Weights of a small transformer language model: LayerNorm before each block, 813M tokens.
MLP neurons of a small language model. Each row is named by its layer, matrix (up: input weights; down: output weights) and neuron, and shows model dimensions 432-687. Each number is 500 + 25 x the weight over its row's rms, rounded and kept within 0 to 999. Numbers have three digits each.
After each neuron's rows, "fires before" lists the tokens most often just after its 100 highest values on Wikipedia text that the model never trained on.

L7.up14:444517487481488473513500460521471520504499471532509519500496453485482442490508485507535508511502505475520480511487492499468523502493497510481517512506526499506504522510486533531506486487510532524451493488513517482538426497501529530544515491525539525442458498471460512519511492496491512475532466503498492485536494468482528481500457514478510532518527497509464462526525525505532518522489466507515505499482505516512481479526492486545530492512489536514496524523511514515489461500497455519510502457486534527468514486512497505501484452537526545542494527526497466476512446530531520495554481505520489482502480464481504558511525522482528507516533478501512536465517482468506510473472485482583496496513456499493527454563539502511494516519526499475500516493469496474473469534468511
L7.down14:468485503478550520516463493502484495486504469493491474531518470527534516468496472489476470453533525544493538505522537507487470501510501473486505529483468506454505470494479529532500551513501502488536501492515491510522500474541491501528531510489491480465505482469471479449508513513516493488482487507520467502494517521496483528516455478500503523480490497476526502479511496538478501506513484507481512504500509475484548509496496484514536504538511515520513508531480457541497440504528507475472472473520451515492440493490469485519485513504523535502521508506504488508490506494433483527483504483483517453514492490500508485483498481564496508475517475460490512489537418504487509477460483509528483472494478491503526507522495463536499492488515497479509555508519488472486556488557513
fires before: "\n", "-"

L7.up4189:472466494508505550487464457512544475518499521495470497422494491495496517518501511462475482516493498460522497485488477538471515468541506460527504527444475485435513487513495472514523522498488489533509503486540545520532503491462492499505508538507546486493555503489496498480520516512508513498458536489526551507473492450484473460492443489519488432543512498472519509512527464486505463476532540512546539504489517499517470528527454497495496486496505526497478538466499502500472473539512485486510483484496493498522536500466533564498521484524533471486504518468547542497507518540523550500510547504472515488547493474484506497531492493482473561496480537526496559471531510462494487514517482545529478518533453494483522478489496460490520470496485530521470462524489474498461512553522510
L7.down4189:543502486508517502495462489496464508531524552501529477509510514499538529490456485456472515530534522518517500455464478473517500511462467494512498484520491491491479498491534535474523526554529457475458525538536478532482514495499504481468514573449529472478508502523546489510469460478518516525488498489476467472516516511493486494466456489498511506521523483504483520485509507499503489523503514469503486537506487513517485421507495511501486495503516470538489464489492544447491449502462498461490496454503464496504474488524517505501526481518511480443511513496546516488477513482482516484476513488513502487527506544511491524504506510514490526519475511500503520522458514548526532510544464472501492481490482498478501478494529516481518501514524545488541508522482468486510499524520535
fires before: "0", "1", "2", " |", "4"

L7.up2325:486536509502494451509519501481502507480497484491510486502489558466494486483491457504526493492486519506501519512509506492508499505519490540494495468500464502506522504430465451482486493483524492512488462520483497497543537488490490506453484528520496497526506535505492507520486476485521510487465488461489515482464503499538553469469498458461492448476512509507496506500500474497443530485540512535502502524510502459509500520477544499513499483503516512449517526497542491502513479523515488493492497512498517496550472519508504505491502534538484465514503520496494507519477470491490484486517483487535553494482475467470468481506492512491481527537537520508486517514508504522489501504488454470504536512497478469494458467493465489505447510534481505510521467492486464474486518510514516
L7.down2325:469522495474476503515543506509501489478500435509539505513503481498480549518500495452528470524489524492496521476506521497490519472497502483505501478516495530518504501497504504495505541479492489505462495478467515515500500494490482548477490492511455536455455504503487542448492495479456497505514477484512479505496497500507531497493510470507490469507450457512506499485496504508529486512493478499503519470493468489533527466488474472484495477457540546535512488517517534514475542475527580491426509539520495522501520549503474533549496460510497481500491544478489472497477532498481474516548489529500495509439511460488467507467464475494494512468491515554511525486487497459531517488514504475523474486505450473494511493521467454501457552425540515512532489482517485534517495571495502
fires before: " |"

L7.up5110:509473495499498524474476487502543483468541521489491522501485515488508506477502511511517499471513493522530439522492517526479475505524493493461524538461518516451594467489504482484458490482517516516489506493515524462514497487501489493555515481488472513453539549528473549477536517493548472494494503502505512467431518505519503512500508468471480510537494519501488468491493515499545434492544524499513534512505458506447517490521484484500516504492510492488518481472499471492520459504539505531512483528520496476487461481485502495513471518562532466538536570490489483467503494529462469504492436533493465500474531483481464485549538571522462531480478490531554474515466471497489485465489499520508552518472513498493515489529514457490489495478540469496510507519468475502470485527512501
L7.down5110:510508523459534472467502520446506489533488520511542530498493461496512531524500461507520503452531530499487505559534521529485516446448533494443526536482533538480506526520464510486470516508540502478486497482481502497518505525538487519474501461519512479491471505509521517530509470488438496462506491517498512485504525478529483552438508483510423479470493464542480484470465460504526483484532497534537516488488572479474513510496505494495501475531494539468491508489576555484490512501528509552477520506529438469509501467500524514521496493474480489478497523491502469479515513486522522543492512481483499525505509494462466502534551512480538484475518520455492500530528476516452470533482571450506436498467481550483462451470497524504484523483536504518511495510535483479510527473524538
fires before: " |", ":"

L7.up1484:519467480501504532440515482560522510491509509487548484467522498510504516518550495485489457505524498517503510547479517496498493476535477511469499446504487517474495486547479447498513472542495437479524545503469542483507500493502512500510458477498527512506503499473570501475500457454493512531541514506484512464483487468460551501530507495489483478473528539504465503516495546515517485503497522486509484553500502520484532492496531477518529499494527523487516458437483459487518484450493530474493501479469507527504499517527507488479444462510521547532519516520497531520517512500529510515503546471500475489534509439511481513534487529538474502519512465466506508474562474522469517468486488522496498497471487466460519498467502512471482522519524507506496505504545513489490511508545534
L7.down1484:498497511504462495505509468503471434498521493536468522499483479511520514521499521511503509522471466539468468528530473487512500455450494500473499513519470466563445476502512494464514523512446507483480466499529517541518469572481475532478508474497482483478506516498499526458544477518498532492499552482497520455502478505515487485544447483493475507462496487537467458493541501534485480530484481451488479529493468537518477554527499492477492512511489490514529517560455484519506472496516497453519538527535518523504463538488460499517486539498491466528518492521479528514507475486500500507451490472486484483468524531519500504490547466505517479507486500474536524518513553518522498520534483463475523518482521521483455485548469518456468497481549506472461518497486500484527491509547493
fires before: " |", " ==", "=="

L7.up3423:525490527497471500502536477520497526530505462471501512506488509493544482539511483520490523484487542513469504555525466504522521453499504510496528509446511471539470490481521500510512510503489510480498453463447494508462447494503511511484489500498498498509539502455495496514483534471499529525481496472466493495459462507530493470511463474542523481527473526536480497488540488528535499496485521466496471546508496501475481519520493508486570540557486506524493538454489459539489515498509494527484500512512515498505500519487505483483484487596500501509511482473510491498490471492503504490474543550461484554468488549472521489515487501555459547539530516497492508494504523497476511518514505515529544468454551527499503447512528486495518510479481496514508501475470482535474488530494496
L7.down3423:534529455481461511477531508494537497498483497470520570517498494528480510510510449459477513510448472528490500519510483488510469508488526509451533516521564471505520489523535531500492496468461512519487500498502500493512542485474548488481494517483535457522506480533537537457527494537511501498525531489525515466516501510523482523495528516511487568518524508508514487527510522518468476514479509530484463505511506479497501471487497508509506486517462512541533456518507496490524512526498492493515504489481495508472493484546519487503517500485520535513547443486510483521504519529503479510523511491532493465467460503495525518498482463498511457468512515534524535484500498531512463467537466507503502483518487506550500507504514484487513476479491519539519484534488486475484511539483511
fires before: " |", " by", " in", ":"

L7.up983:486506492488472512420500542545492467454490517522515487526505568479473485490480528484500530477549543513494515516531488501470503459544511462518497485497489519536547451487517508484504492517493501521525477507569489480498497440474440468485514498510481472506461505465507533509506543499476485457478510484554500492500497498487497473492478443469493501511498529523493445473510509502516509500469506517486531530525471510468478497518514527525517516502486511499503522525479450516469484487496477512530519500506518475469484500449518513496506484515524475497524534506487492490519487503473520510497458471551502516496557523445473511511556509523456552526508509487506504532498487463459508554499460528497491508506509505415551513510539520498479549482511476514524501505455489508510503525505487
L7.down983:508508532498473534531500517481471498481470448507473478513513499526497507486491536503516487435485521495486534545534533501476483519495489542485496486480508500515492504490468533482525494495466507522449517515494498500492511473490479511566495470476503472484443565471452504472496489488464526498503505517491509472532539521512495478501455517471505501544506519511501527521578516501487495522502498498509547500519563515456510494467469493541500468485497498486479538494463488510486515489545485506483517511470499501488487574513493536542464508506482536519470500509512425508545549485493454519513496500509519524517515481487490468456472492458476478479485503517547505496445492526517531543510461551537505526460516503524455511507498505507504543447520488476457490505509497482479463506481490
fires before: " |"

L7.up2664:512464513468510484532483529507482466481473477442497514493523517495533465512562464546539488466496529498487507487477487510497464506474521510531455533454516508519464453481566511517505502503453537511513524496494498505501504511469486517504496471453503525469467490468486474448464537491544504495554515464490499512519523482520507534540486525474515465517531506468479512511488521487566483483522501490504459507522491511507447490517558493536535489510506487477497514554467500463465502492527504496478525496536549518516498516477499486486468526486488522527501489500532519502474482469530523482448524514515473445504488506537481521508464530490487449547499510496528486527554495505518527471497551455595485546523409461477516487497509462496498513465490544486441527501494489525503473535497513
L7.down2664:504502496519553509537519468476502507487548519500519505503480484535519493469517535482449465466476428457488526489493493459453492517506472498527523468537530498506468518512513527483506498476546511533504451501514462502504529505503493459467529519535524553453506522489490517494498524500511427495485500453506480512485482507472536491478550543562506476499495502475526527516556469484482527526476473528511518460459485473498460481521528523505456446509493524522478534501500506504555500513493513503526516492508512519493496487463476496506422504501492525556497521538440488474512530485514486494554461508482465480501456497500508513445519482501544516505487501523475510483480509499532508495472502516530496511468526505485497453515495523527470541521512489525511498540489473509490480533516503
fires before: "|", "-", "\n", " Beach", " was", "field"

L7.up3369:517477485524530534535439484489530495474533514517539533476462528444532511492511463485460476479521489553527497487491471515484510498509533522499526487546490504531502496503496470499498493506511560446532487472492475502543506520497506509510504524450481551489498528510503509530489442490534483476484501484441497536455467496492491538494506498491531533500479472539465484527547511499508493485484505529527477515527508461483552519481499510516500539503481461473489534488497471480493514525540466493519447518511478493497478489479506515518498477517479471512467470451542562527484489475508455488479484530448540504476541529452493530510482523516458531512527483500511518523546503549498500490448497469476454480494524510496531481496511450520526498505544478471523482512453487465461514522517523
L7.down3369:482539509517543509468477510455530496485493541479452508515493526476502525516491463502492525543463509507533524506492538474448513488491443488527495500533517483556514512493521517522472528495531500490453488478496496515506494503439517525425489479528521479522479502512508491481477461542484526476527469532512446458487524495454476509395535488486489510510515447513485504529521477518514511465510513493523525517529469525497520490527480476483484550536524464487480496499502512560484534493507542470511484467503468484515490481499495528490501469524487498511490529509504472519527512509519485508520501485489486491514499458484535499467527488497487480470525483517503552551477491550493508523499542434489506502478534544470531491516464518529534539461508478525457504469477500533478516564481525
fires before: " |"

L7.up549:561489518481502492485509490528490468535492465504496508468484512502495494513493520466453510496497506492532515487499494505478507507478526464531490456506514504559531474487495512532537487511549512519479511493493473500535464532417467500456497500489489489500559509458528486508555465457537482485516472507532505497469499455531518509520449497449480541468509477499511407484511456468533486513531526524488482506487482470453529472517524497540486504491518507500500504496514482496484545528517488502488505510527451519477503505499512468562505472479552489532507494535515464488495510487527450508521503531462511491461515532478558516554476526495488508529496515517509485488508488494538512463480509497512510502505506449444535524490450497503481503485514531522490552529495494479522467505489513
L7.down549:482453497514517492488502525508499498504524518482493443464471515525497474504491562520485517552489497522480519528439484520506489489525489476492512489477521480505494481499544537527511552446487486470484509506539494460505539430480488502529528519514512439486464491530492494499497460493491502467527483476441512506492498520484490487494523487507471504527544540503462548498539539513569539560485522478501507486500522497482508532514479458460496512535494496547427534540521486495538477518492484494528500504477507545472475523492519502541475488508541481548501483513521506482509487488512465522533497529499478478498484507493501465486522527506478504473561525493530510513523524483537552470498549559467485524548497450507530477501495523517515510495467529490471498526484500496516506492491534
fires before: " |", ".", "%", "ib"

L7.up5273:513508479534529506488451502501544494490503498477501491481505486454526518492529481481509528485514509473487551508515560506487487480502499474562492460484428485514492513518516504527486550510503538523565498541510527469511492543509552475486476510495553472475467501479510470521491476517517548499471492521452525506472459469488546531508514511522457465474536476491473497480495488557553501499508525555527506487497477534508495506520451477484508520487529519485506455487495453475483554504491480517472526512516508534527493482525456491487499469504516514505510481470477530489458530510560488491508515507478498500530465482460509502500473492515502524487516519502543489507494490492516509495524518502502520492475473484450519518471482474512495502523508539503492498505515455467461512498529458
L7.down5273:526489502429495488492478521500475496544437527497497489496493499492536516496544477490464507523542502518479488522472515503486508473542532492488501499436509465505527476497511462492516494474511475483537571508482508539526504488514519481492538515525439494471514536516546488474536438489444504463540500477514475467501476474455515496559528494490479500472538504485496494492569539509508481509484486498506533501475466545540564549550496515489520486498494532518469459519479480463511506481523523501459481527521461491483551484512522449507549467502501505504451494473492506507523498521502483516514524513529485493489498514522504492502496489460546515441469530494498479465484498495539542507476538557507508498519477505486453510497510539502540513494509489487513496459477500498513499527526492
fires before: " |"

L7.up3866:502538494475502511520484500482513491541486492464501565488486525500497516471494502476501490512488488519525472514503528485440472458478479478555460483535538470461468472484518536524467507527498484563549500530493513500511481502525502472463504478462495510489496501506539523473500515530567518540527485508503527472515459471517504490522481504492477496511520487518463519510493497538517507477557463553495551526506505526533503487505475501567519521510493496475534502506498435495456461499497503465529480508492482513479486512552501464483533495517502496493489524458501519531524500531512489541550476484506482485478506482455541438493533504464484514470477470480499484532479523496474515561469550497517483514508474503521516502439488481471474500483473515493506561460487468507465511504556480
L7.down3866:500528525487546502494508492526525465527483468507500451522524496545552508473455495512503520499528510512455507529497509485510498476518495507502516481542488492536449485492446498469518562466500529481487508480525515519494483499488526509536449515481529511543491526537537503498510488514489501493489487514483486490527463553497453485494487513489515504515477519503450518499480486464538470491552533491551530505509511512498489474535513536484543499521530491534482476487525522511491549489462476456490514514545531526515486518524495459453522507491473522450481502473532471495485448519510518476456527495496491523501532506493537470505499539514482540464507525462472508511514513462547499490542470486492469507508489511465566460520494520502481511497497534503458525553458523491524483520444533
fires before: " |", " to", ",", " not"